config = dict(
    n_layer=11,
    n_kv_head=4,
    activation='swiglu',
    norm='rmsnorm',
    norm_place='pre',
    norm_eps=1e-06,
    attn_scale=0.125,
    warmup_steps=200,
    final_lr_fraction=0.05,
    batch_tokens=65536,
    seq_len=512,
    train_tokens=423500000,
)
MLP neurons of a small language model. Each row is named by its layer, matrix (gate and up: input weights) and neuron, and shows model dimensions 32-159. Each number is 500 + 50 x the weight over its row's rms, rounded and kept within 0 to 999. Numbers have three digits each. A neuron's up and down rows have the sign that makes its largest values positive.
A block is one neuron, or neurons of one layer that tend to fire together. After each block is what it responds to, as a language model described it from the Wikipedia text at the highest values.

L4.gate237:461492398545520554548548431555504438441528441554429481457547522560582467534470460643530560554436434541502515502407520507455511537582554506491483429577597553441527476552548562491426465530475458558462487507493416552461481490565554472534505574448507423561523491639437517464430506497626497425593516493552519476565436547548442491481482514418469515517564542554443525531462541527487507584491
L4.up237:459488552468528508448513550583443500552476558449421397512552554500552520453434513441473477536554497549403502493523457512565476438504551502457530525493548572530538448456448587557504476496538556406525535476427542475414478487485485463557475501446607425604486630532413487569536549529464462516506580574529520476496469556531524415391617543507471446513545540500552505477572527596442470488378
Description: Section breaks and word fragments

L3.gate6:546456387398531425451507546544467512510523560468569476489493578556578551467444401456496563514535426488442448482401555505426468494526487510464494452491545412457465499379509554505504577559588438487505490501480445435511555581524521442509545438530537498514554426538502501462562518489570558599476551475483447575565445482555488554500431571521497557501451492590432558551499471492509470467517
L3.up6:483419508493456552452479561512528530485434462472478483473520578627465545472531440599573534521424436466462508500490473490554488440499522488426508516414443526429466477436480462591453490479526527495522614541327524551493490636513497554409518474402538439513527532577587400500538515459622561494572606423487435472440507540466477591531533534546476580594511620439562481500526444550490480507474
L3.gate84:500420526535513487536515482656489443403477438489489535459425517505441534442524460543501575513380461487563448577458481464509513514567560454550528551488482501498531548564458521601568428486463504498449461559461522517450492499440464459454457519530492491570458525520554483553461502486579395454520519505489512411608458486582476524570575396508511592434603536456538458552492458544486585553502
L3.up84:496423505445498471481516534506566477443520453540536504590468521458406448409497487533428629473488535489565531552490497491538435407527522520599472565485571552514496516543446479583481539465494574565535439463412506568491527547466541503501451461441498558617443564499525469482387481483588461532524486519436527527522509470556492541574566447486548501535567557562516423450482392591505496526447
L3.gate90:527529501584529493639514535501514504479463474460568552483486497471492460616415519604524547490510461458472436496430399428482489447565466544596515469475542513514523606377507580450490473422445537525410439481516490457514477514541460481422504542540450548567423459391551367497397530427427447539491486559546453525603463429545474454486536531426499531477531437541446494531510409455460521441517
L3.up90:427479500441576479500497528426476565445568528468545466563537545576515437462566600597470496491501422432505540493495506465444486498508557473478503508507553586527460464483404570493459592498437482450461513406514560505583548466546454434467498608395538506480469491528422503445435537477529500534417561547586510489473482488512448437537547589493432531495494468573563519513457448533394572513449
L3.gate108:523508526537564530626522560478545542506518492442438397461483455498458495540442564487521544512554437523394445471540574487520496509540521515463516438448553569462353382575483575527482496463471554554551439499465529567442595593452493421432509526425567503499404531511565463464516539467512479507466515505455449486513503456568475466503505532525464524451567435583467500479425558525535500507513
L3.up108:498518449421501602467504540485374501480471419533530428603452395458527599417496551442488493519469512457573556427494536571469577490462521555502460437519471550521438499540565507601499486521525491497462442535488477532545565490579474601484475446511404504498545425421564436410409507425492533633512510425542523425494511503548568403517484490512533504436525522480485480559389440485464507577486
L3.gate109:483554452460499489557546468532558541543576531447464593516465470507492517477564452484465543456523469488499437491502535529569527565571552482606505526405462464537651556530525483579521485464568469431446535467421546538536564571526437502460502532534519515513485466422480516481470482466485558472498490477437575605563423508565467502484567468447467534391515413452543478502608512536511501486513
L3.up109:475438536577519469454483506553553516528532411553574409504469476483487565441608482437464464501459485486462471509412474576521436481555420579401609531477543510446506487489491473500344488487526446431438478457470462417438504462509485563556470480522497518482447463526417531460468420508489512493501426355555534481525510462524516517541435486591476531422476397447541456474530596566487555529456
L3.gate165:430432481524527568544438603525471486498494544484460543462529516467575480541489555449580466645564475459572573504476531505537495546475474524515478437455490552492438454471382527557573496584576447500496579448414553495442533514480561455427447556554486589543493476573496456416503527536452485498521530504499646504505462470537571578481561542549536445517514567471403473587537572496418454515501
L3.up165:581468414561445510622467504503500482483482543509449515551460499531567496550562443410527458507455556568535516434486485529496452445451435560502598489427478583472390528501504546576548484452504510453439483491412445445468564472465333533491428492499504510519534495584464498580480475543375434515517461434511509549415522445508486473477451450462419468495506516561501539564557470403503579475536
L3.gate248:434526549504378576375542496508566546518499462440631541500528461541567458464530537426520523478527471504440585504436492452546561532480445468491500480475501530470497581483503484472435421545516438539462486569401482442434481500543514484499417534436421497452559530469524466534499431531433509532513504409510517563534403487446500388506518490558438501597525523489557500488473463476478557464506
L3.up248:477600595512481463516476476508503475547504470396503511407490483522457499457510583511493548530481445570641437589521550459430515504521438510483517457574495546541449478480423480530486519518542529601424474504465558569583531506513530557505563496443484407526538510509522506514535529526437548357404546519464481463547434521451424407438391482457498580514528429460465548444493404481514448568426
L3.gate250:507491487508522477490478465520510487501504548510568538409471507548613546494589505563567555553435494483435471476448546499469575441532453520491547463507513503511466557503434495426512567522436487493463515579563518396444534457552522463525448463533533485438482407523411532493466548474438476541567424529551474535528468605609497400497484421475555569465425490485552509464553473495554470552597
L3.up250:500454446525441532567409437442427384461450479426525423596459476443410521564545569529589447443491432554532369465476509471470452593616626432446510509585441575501540488480489539493487433479451448483527520516555411525447485498532486419462428586454513525475566467552510501450518506594501527471502555520515511529487526478528475406443535435503481521534508565435519574496482524536518517544522
L3.gate251:444495501450522469445491572495519471490476588553541426483444564397440523537466420489521555461529523485405451467533447434550474478528472429444436537536591513535534492519471447524460481582513499515480415595412587459505491426476491457526537567529538491442531585591474473431520550487482465502470496607580426471560471542396531505431508572442531523535530571564480467392536417539547464496525
L3.up251:527490405505445477576473524574434463398486612582475497357508514420437388487536448566559582518494464536518384546492472515461600461486563523494446535560473552516491531530510508550517400542506445590418537574483472496416496502501451512476477497538554553468562582461471512484605430435425485438557487529441517497467559526471494527525535520419474493574492405486555537524496525536458491496439
L3.gate260:551517490477485535467614454485474491456460591606523550481512487466495468510487449455514527483455503454509481558451493518463541468451437586618495503461559529450515514554514598505536561537512564510540537477464442537488333484589437525484556544475462447568471501452503526520503382520468451561577482444529487552439453492560422483505496518437473548514502550501523460516510510479432405602570
L3.up260:507533528477570507537601539589483587474426588596647497580466516478607526493457510469517555566462473514489442572433545412503586449478534465564450569535423475552492504490519472496485486457466531566506459480511501517546452381530431528513398539559486482567388465436565490530505414463465497538491509540544472552462409491493465443507477513584443532408475531495544437437518560434411486527518
L3.gate266:453466473453538539546582513499480371459475546558589464426385477472514549508514640521532508503488380604466560444545558558573549539475416451388470394489583519468524551484534444467528486477605491503478518466490505580431553553510485512456543522472476496436503479453468503463493534467549523535432572530484543490480492426602516551522490407447434563525509448489471537488528480410459424511384
L3.up266:493608531482455454462508484476474522489591508482586377545587499510495520486498538446503458538465518453558437465503483488627586517414556576556562355563551459476526494427525522463558555410559562579499581451468482457496545527564574551484498515415402484507566469457488458432557477492514500556518506456488526508451522428439542507465482499512498577489485574560469493408366558491465492526486
L3.gate283:509551418467475483564486498561480449527493538522454520625524531544403605471435540456494444502456514490593508412415547496594501574592457483488375560437539512499495488499501464530550462488507452551502405450501443543599500528452539476423520602408509501414515421441512493618447591449430489528463530467489481467480486503572513426481519532476468472526530463610442541445497548439451408480519
L3.up283:454428548478481556486536536479479466504506387525466455501511501478561499475462544432466552418548448549494439524467401478528501413618518482519544419507549498604459428501547497469431441530544513632572453539457552496547632552509488568465470570514428510428489487515543576542478448484517495528548485491503495468477595440470486523427487513525486484443593564526576572563517546510471490494541
L3.gate295:465483511461548455522565627480560548565449422416566484506481609500546578520531538484521489500488402481478462562441496507525516558529429457519647504520474542428509516419471457574495549439412495485449535484438565497463407472544518454574495479427533515427513504515532490477469432464583651521509511478498468448510533517493487449464507493558592406612543491453528409488504522551473509544472
L3.up295:410490574518537587504453504523382568599537548483511502427444521588560512484585558480511466568529418482462552436501511423427456526457554456565572564462499538466438443520468559536533554459540439463398529535473480528514528567454500381473500459453548567471586500479502437508507519522522471498492524518473473522478586509419539524494462492477562427459491546506464375435433495556482534585529
L3.gate366:513488475517427520539448470394442549464484438537410567539489490497486458441616547513497591541524574506526424465413570504460466448523571540455509523497482546446526541482559473501467500452561430560529493590464557604434537414421499510513520489428514456491486561562468498390499476510457440574504440452520510528428575433468558440417489472568439636434520568348548542612447514488470463498459
L3.up366:512461548595574515482451462542461459483468457471385501423431519454499531525454431501512491576551516517506469540492502410511491472471474505498544487479428426522463579443425502430470434465483583542483563474488427521553466487535530559441488441529546503516468577580471509409559440362457458483511447475530490524583479549494438419461460457462472556443495557612494569473540543513557460409520
L3.gate376:577414524550534482574461574508449476465507532602556486535515508544507512462438508478569511499434464545535487556540603435437482413505587518449488491495493530560410544457566517508536571411470506619501468420482458485436456476543454474449480492504511566431387568607509413550481585480461501547498434447468452435502457498565547426521549507463573530501500458573548503579486544475532512543497
L3.up376:537530480500469483430507456480485521396380479612502589417526423497461550539509510447474565523512493577460448553511440549532542597512447521451417500460529549428492512474494431449499514517529582509546483461473586580450572451427492500448505495504439422415514434435509523454441477602504457515490499452627530531500526557473550428496544470449430565457545513512543510563425426455552526398466
L3.gate423:467480441450454527556508497507496518427539520497459519501392632593404596532476484472459507532514373528447474563558473514533552585462462490538438450504473593430505470517444421479546536497478456442421520464531510529493493493535447544490461539521532475416563554511575532418482510526511546415558462505538452464515393601532538507408551517501526473486538473573461493567584452544446473544462
L3.up423:598423477532521599467466495494413607389469513450488506515415501525412514497475456503521586476451512513520431588474461470511577599532505431494545508475539547424492464478510496540479591517449497524562495520477500500450484475539477515515463447527507425489562523560590530538546431452442560506586456498522493474478455486555451520449496563397467477488520616635417502475493499541504540538430
Description: Section heading boundaries

L4.gate328:452504550558495449493543482518467459454517474556556519493581544419533467561431542562475520513507422488449374484474551459536400444488553555508387490460515475502489467498467479535521499538463465395486611449483512578542524464537531531496492617536581474440473514525442444588523495465565478447511544578467523510474630507584463561462537504532538483478519464497527459554628371566512514517482
L4.up328:448515517419449497568544423493466476469513424490461510553449504433420546568546579528547555481480503538562425433455506559596455525504509539532437483390552550607525521466545509419560499544377582463446556506540546504543568485435531549599508538512481477509509507393520501491553433515526468436570474458376471518527613401485553423483459514476539431463542553552531573508602480522502467531580
Description: Sentence-ending periods

L3.gate4:431595550499465486543466543452508604547481498489434497538589626514496514422583621581497455403535447457517550442608479492512532575549512501558523461481427618458461513621504466451546357493536410435501555428557535535418490482536482484516453468512492461552427497560517550450533620515479572460449519387495501498565510495484526537549416450522491518424518516521570501469506516468522507457640
L3.up4:431544423442423468550545470470591434550506476507504528579472523589540602581459531567598435485575467502480465485505533435482582528534490591475488631533494440440508503490533540513568461475479493491445550399481519419545540454489610538475526473557468515524560529395572467549502504495502527505536541443533524484486517466592475513452505511540525511490433474596532461568414468490591494519503
L3.gate122:402523440440519447531536465560531565511581394523596460494547449488520584517437491450415445472483595559488445561445488530531462511440567440483369559454492461486562435516477496532526432503476505537466457490474567543616392446500504562426571506573510478497500529468559511495469502436525578521468449570524465410489503373524558468462578458552547554388473446556544480577516571525507454414589
L3.up122:497469516436588497560586462441475596513557447512540525525506478453580569492470530486451506520520543503545517491438475476449551497410512530575428495497569428481535589511468493498487479516397541483452515563528574532458356472617469513516522454523537470579496418464438545569589493508482448485494552567529513462499441486455490482511501500531519533568408436612538422482495513500516579415537
L3.gate131:452487506383498554510553415395441488418508581447510448535454492447491588489449491483497463539519526531502469547564466607534507487535455447523512480544391449504437556508390571503492562443561408534514507557495439476521423544486533438554465455372395510424539478533539536601451648442434502557511562476511471529467470434536475536546482546456582534486475603516410556489500543572508531549535
L3.up131:430418482498428543542556442549469405455475442487553395572559584598531539428542448541572580479527414494519496512516515469546545493546450424439534441556549520422545523574567579432540515438471495485497513483612587596532437480446502502485460477453490501552511556526493503429444398499495546551505472591559546445504467468516477454543399522565472458480503502498523507490514474496502456480498
L3.gate150:396497467446523422588551549508506483506606539532464554378442486520552514477537412465617515490449554515437448519463567562559501472429554470470490580541461475543425473501547553448435480497499508445458555500439498487523533465486409458466535548447600521459474440526537501517551472486469437496561412501579501503604485511459447527464548447520500395472527554497460428481484506568473554496484
L3.up150:482438499478534446551590582637554527462504510576496568418542591469486456501513476490533513574517563462366513540533517500482421488480546508595428471399438441478503530502592546484573485494431540438540512496519520589468503558529449589474406525558506521437515436515532443492507463470469505524505422550487468486510534534439487435522487511495502515504435605589560465567403372551503567513476
L3.gate161:504569522508537514480489473525440469458587469570585539525552562453520527569438529527518579529507470544470486395467603467484531472522564526376431470455442533563483499589516539513600550529449464443500543544473367551492430455495500515505519428511579461583499484564468388552489481387487447589466571468499494473504417527511472495498439505538495583544470539497587534500548514550471622505488
L3.up161:414472477475533554430471518544513463512490494483495479534531560495483596414496434525495528519474554475453453487538474549443451596507524483450426547497533524567492510517509577520523517476509544477517476561526535551598508539495492467495444442430494546540466433583505491446455501472567447425522569557522453492398494593502512423499569580447589480468409404426483495442505441553425495494505
L3.gate179:511497446473483472508537605526521516508494487453574427558524486494566526424571447403552648468482461526501588528572420450548515584468538494523478384584505508494486558550492572514573572525462483550527467502491539503491515504468612456402537413482527526514430547604559500562438521446542579499484413518450536540490477527513506525515545426505422544404453495411521541456516535464502462490526
L3.up179:493454517536466628557504420574452456493526529495480500497545466457514477548475536592513430560542569498440491597508547516544531470436554494496430442548441585480450511416479577529498481564519573579548508548469443449397543472478474459499561505464482509488530497533401388475495540385515522486556544500508572510586463519494437439578512479502618447650488482471576560560411553538458492518464
L3.gate180:388422550601390586555496599536455522530537532443475524513527484471512479467460498466483554562430478546488514483423527499493564519498475501393441477526407502447503562537546461492615504520528497552512513560403549563502493434531442480437502451534515506506474485540416488514480497534544473447498519513390474500470576451535470491518570492519521429494489548496476521524470396442602597492455
L3.up180:426520408519478568537487528548491545537463507506519537527515609479499433470544345439436491566516530528541450492559462607523516594603489515484460487515494530484450563539529623590536559543507495491417569522517503545461453417410526389557546461519490528473534466537469430549501585485525546477476426484568475550491493435500473600498487466477500474541602546498490495442528486416430529534511
L3.gate256:476539498532482553427549580502565437496562473514579508476528550502467460426519483509567439475517470508570481563429582453521501533524464529461505456524486503450528499491426580516466477548521492541500536474395434455544448458507494618632463497464589435513605573429506523483448502456508563520621568559432490384432445493500498502445482519568526480453535516462507469452586428512380607521505
L3.up256:447463519487504588492504534522468487441595586554460528478490491428481446572522373507509448491506437479529478556453534441495520562486505538509493536520551451501538504563464450494490522568496544482465592540429483490470457474445431546576465492469554516508627543518369516504436504566555504495505564576438506483529450491419450506532402483533506430493505502479539387436513456535438474440512
L3.gate273:453426486468464529543453509521543510536566533408464546552441475543538505515517417424541541515448515476355459510482467548493558450472478510419472510470548453529605636477560455509520559555395607497517489585453553514545517484462457513556523450533510484503459546430571587496481483453522504552491549451470531582462527384576562551415460626544502502398486402440478537441468434490430617596495
L3.up273:427457491514590459569449446538493506576589454506483561499500590417540499533550472394478528541523459502447503504558555553565448364514577530476474432551503536591508549535540529506511428464414613508418543532441597563452530494494488488461458521452455436443483500484480426427557512550465504529456483439405423554394455439429562561495563521545545570463479494552538533484496540513564562553557
L3.gate286:552486556495434464543419571441451570595473411558552560481512435418421559488484400497460540528470566492513489454621387561427534508471482485557509455545495455431499538549558485492482429589471403557522461492492479557482413538473494519506426442476581455464465477502474485445587484444574505532476568519528387437495611490514579489521565497554488494451553492528514519527481536475559463415521
L3.up286:468418528396490466516517469592525551527439460431562546457438450476579369534460505520484494538487380539528413465438466555399428475541437571589455482491505477444479525532479527481444455380506433497511511446473507583515533413425554447501450485486599468441449534508505564534472478430512558543447472589458546492507493459452571525522414520499522516508522573529496465538469567479456546504464
L3.gate383:585512451396476542580641508423546490497450560478502470529462494383487515539365441610632577526477527494419435549509460456454538423493521506534414520554481574472536449597546581441543495513521482528523486562570479444500489456553471470528429524514556455469458564536443452503509394459576499495449608515531574522508518524487509557477512548526477542510576450474581557597578520535524471506518
L3.up383:490507477501517433520531555524475472391440427487475522522474487463504575609564520516477486477359454495521496435552457446501491554480536613544501448402429448562505615498472448439542534474443501518510439493447493521427478474547489508513538508470506504447431456571455448517463450475436430456552486413416465539479508457480514410443517588499468550431518440598550387555476436567493495427509
L3.gate392:541443504523557499482517433511533481492487452560464455510492509495437546581567582525533472531564496582499552413478475529456478486472444522465424406490473502433466558526497520453459478557434429589464609460419510465546470465420504577387494435431486409552596470528484563480573560431564469411562605549422486566561461548552463438496438498513479469505549465584570597513445507597442540516504
L3.up392:514501495562553480550462491496492463506575534526475471557561567491455549501592616487458388480574544490438487388506540468442588441476518507546478384559568529502485451469462447430435506510413424532483499480505579419429447517429550487455574533485487449586474506478532459488529483440606508536528541502462516509553524483533513484565520517490524540519582537522455489476458480599424511373576
L3.gate396:480439504464501450489454475498413479596584423492431550533526436471435489506481444529543547496409541526534410474486554571531523546499409540469450432538510533437478619382446570506544477458486531471517403550455521482470488482515531421515551494527436506491539595493493497566540448525531436500488535422408520543555539469512392537429544464648562455512548609485536451512525446565586541502573
L3.up396:497455467553524516380497415441505404417508540454619581530534493633455405518552615457490604508505457494477552526497445498510434533577543484500546512539502478523539517550544497509500484559499494404447531420476468455499486535575505508472471531482527469473560456632520458453486517467529489506530601501551560560416494508603450502478438532489493436531484513469498521470515558614508477496439
L3.gate409:480532466456545532573487451625482515516492463452525489564547495537476422532533439537454480603477566569411648546563462558485500446512540513409467528440421496508482480528510505464409532531522470541449537534503498532548490449549542465507488519427537447492420534412535420541545444483495549487412464423482531471578474500452465523502494501447607444429456445495439485554474513523472465489556
L3.up409:516613465458450506458588448458494551526512452436514491517576534467490513408466411474441449484506408533571469542511509451465594532468546548485411512506468457568465475411523477491482481476430496410492534488433486468544526502383571546473527507494484515599498485439524521444552430492459443469481411479522580558457518444521478466556518507449434481550469562561514429482517581619524562510436
L3.gate434:478499423472597586451533472463512505471485423596453486590562493428447484500540599439474506543405366466471474488502633508553514536462569543500517508520452557498472584564514582475486554514525481533505580412523489491539555513430474468448393421503452505539458474560564454501573493491505523443458548476528532480535520427495473418453633543535479503471558429529581522417485513479527570440475
L3.up434:475507428487533608582545590497503451456498448481378502587517504528517493504400564456491506559472511491432433480399537488540431416422534445515533488480517408541458476458426557525567592493436546560500502410508489464463477436580456513502541490530444446577401539441503537534496454424469430416428607546547452541537539490460452563605532532469477453474537458571414460548588546481477484519625
L3.gate444:495446456438527422472590445512491463561519452606459526571411494469506547545479456552453496498492521536534550449477486574548491538424499530469423548445514561597419509493458487506440449518522554557570469510489496505524493357532491524550490467505627479548589463485478542506552615483596539458519503521543592509467452525485453439495451467515513545508395463554411513497508524508488534536432
L3.up444:506419535521490510503539540606496456525513522530449472514532583517474476451537558624400439583416522471430520464621506550511607440523463523581441499553527515515432468478524553551558549559436482507645481469583508464480579527503555464468435506477485487526419432581603507509513639389494501490530575558528492467428417409507522472473551510497458529584485508502479498467439535540460521498512
Description: Clause and paragraph ends